config.toml
d_model = 160
lr_head = 0.00723
schedule = "wsd"
final_lr_fraction = 0.0
batch_tokens = 32768
MLP neurons of a small language model. Each row is named by its layer, matrix (gate and up: input weights) and neuron, and shows model dimensions 32-159. Each number is 500 + 50 x the weight over its row's rms, rounded and kept within 0 to 999. Numbers have three digits each. A neuron's up and down rows have the sign that makes its largest values positive.
Before each neuron's rows, "fires on" lists the tokens most often at its 100 highest values on Wikipedia text that the model never trained on; "fires in" lists the words (lower case) most often at its 100 highest values on Wikipedia text that the model never trained on.

fires on: "en", "her", "ing"
fires in: "her", "energy", "during", "engineering"
L2.gate151:472453510459549561495450449539525444583458620489451454549505472508519456536524512471487478410453567486557440461493451542477584485559402488509509609567421526463586427513500459550437471529501541476554504527573516497472466478530519527511479390486498558391518509386536456501469468515442568560554547463527448557576534556511418534503515544464435546533380524438508538561477471450581514488415
L2.up151:537443471524473511502526494415537437528400486492455440530484485506500442525433519508540507419473568498449508485524531532474578431583475546465528615534485448464452453445416484563436528493476449509539450500465586530466464527478583591498500400541560547470446453503427422614452477506490568600560529551531485510606531535505455505494416516485514536490447493526410531523424502403533550443475

fires on: "il", "or"
fires in: "film", "building", "children", "films", "buildings", "built"
L9.gate234:406532520454559571474523535485500464486571417525445446427423534529528438438597507489411609486509443429524477526474492498523482509500523439535542529546469534535592514538415576451517463441491439604548419452574378474526493487456525431501567578574482649538479485549495399514516494596494563523535502433442630491530538483445511463515479492489585566447449496476514487453494533486476601510555
L9.up234:597483493508500457496470531549483480542428419505533485495502479451472536546444418536466379504481488472523592559494590590576475528518488517457551461490466397441553454429508481460518445506539552479430502459436520506483446502502536453511436520473492487541454498447515541507457520552510506569515480437400404495404454547438534521598479546515500481461517602514462584495518560532594455513535

fires on: " wh", "h", "9", "ow", "w"
fires in: "who", "which", "while", "however", "between"
L11.gate81:553530420506548444521527565603521486371546454527514506527537415535549505568463481455587530480442496465555520522458476435522497567468448629485514474483485480504472426469441449595558535473382486404469521546425511542482465529533467532497444537565421557611497460442454564474463553524470522414488558522547523525581471502505463586527497470441486564460511478600403492499413483522419421589536
L11.up81:553582572556496494493549538445482621436487512519509493480475547571587532527439474408579490526527444555515505490481527458556582508410542485537498477610497471557476474514514451464547392473550495474447508428500488574496488454448429487529550453530531482549465506501494444460486488499580483559429495472477451507479404362492578473561445458417489434452540466560440472459517544478629474568505

fires on: "n", "ay"
fires in: "in", "then", "day", "may", "days"
L4.gate120:436487467534457552542520438526517444577500551499510528512497478476503508548506493510512582493517547463651512497572536500470553498569493512426456568507531508419566527481453473448526506388445481450445427602547475471505473508531445337475600323536484531569492435422526419542488497534493452525489442570475479489543393475518579498465517506478579478632505483501458523483499486498455514558535
L4.up120:517433444456490514512499564486516542509498475485563507562523498435483468473525587528454457472606466565424562399462499467475644458483534543484505525516396545530508511459427546452501524547527507469490566493464477540502504457350441498538546458501529407498447454511528465479427498551456523565467548508519428492580520595524531622538436505497383437495424483520556578485502398589472489521404

fires on: "y", "j", "o", "w", "it", "ent"
fires in: "who", "family", "railway", "military", "azerbaijan", "azerbaijani"
L5.gate349:520537525573499575571559514541431566560405480541483408463400569481486519447522524463519545488561519409558558517539484431476506514382439467440569479465505435497572608561429574480390468548419448528480515524438545515664491517512501465447595417532510591527445476476544518510453514586504451489497451518479487578465471492523436483442489549511548532589429516503490422457540500486545461549422
L5.up349:474452491584491524500570602556478450511446470483512575455380568493517591452555462490509532439491482491494573486444466509551476578481550471515471489529551442479500555422625419527411616539541451434514475508490495553529460518596465582489453509515447524433542489458406402592551436444546495467431428496406515428464469548509555452503511534499418519495465564529457497559503510473494563580510

fires on: "ar", "n", "ers", "ost"
fires in: "known", "version", "most", "various", "married", "market"
L2.gate21:414370427500525556562640547506577504436533517437498435550525471479532470582531432526523462532446447466415481435537453527546487527413487549417400515562479498445565485493455481595402522402495577535548536458482449509582494547536503521432534550466560530407589463582525465435616497492504537499489510454523579551527541548482517437501507501501527438479430526457505565478496491494535558433569
L2.up21:515500498567557492540456456544517570437529467542471446530419464474573459455468557502518497572426533527411591499409480560547413502545598454457494461561416464477475469515409497582449589379512523460480369539535494652485545534453476418514537517481583497420485474566513376519541478498506482426550524495508542431587555427525540480510484575473551526494501509513509544608486450502509570438536

fires on: "w", " wh"
fires in: "between", "two", "who", "southwest"
L8.gate233:514558457523444482529529550514590583471461463566432479489486430524517472487520527500546520537455547492451467519432489520416604514465562415538481509531511488479522448475417513522509508546521412478454501464475412386568533481533546629431456451478454533465504562506466525514467504520655519505553536574541478585570527467533428532433471526544496475401567495426501520471473527506417490645380
L8.up233:523576488525540474530556521545505556509541416476417602537545334556390564514515543515439532519490516479492460543473442423533601440484579498519461376604554575546514537504442544537476474452515497520491516503536504449535549520422482451499537510513495499527470416432461498541510488450528499544490432435421471493491541416521504602468475565423452535426546532522526575523433532420531462593544

fires on: "her", "ist", "so", "o"
fires in: "other", "also", "no", "each", "others", "now"
L5.gate321:499573481454503574522497448444559561504519478470470463509443478450532535488454524494437533551594447524529523449476490523466517479499517564513453491503443538444561449590489474544536445484454439491580455452415459520513429590542467518563481444370546458566525579525448486474478401584538471593463537380543492489511409469526487499486524560552526422460425466458461566525512513478451488546481
L5.up321:598524607471448487591459476522456587477469485475543387546485544521500478486479525574430504456512461568507529449524449594469504474504454538549521516460470411542460502484508637479431462533496602545513567494521493467396542537533637549456450461568471462498535500583504488494582532585418554508351557467464521498584558487575505412433497522508476590501456541529494435587548488470449504468500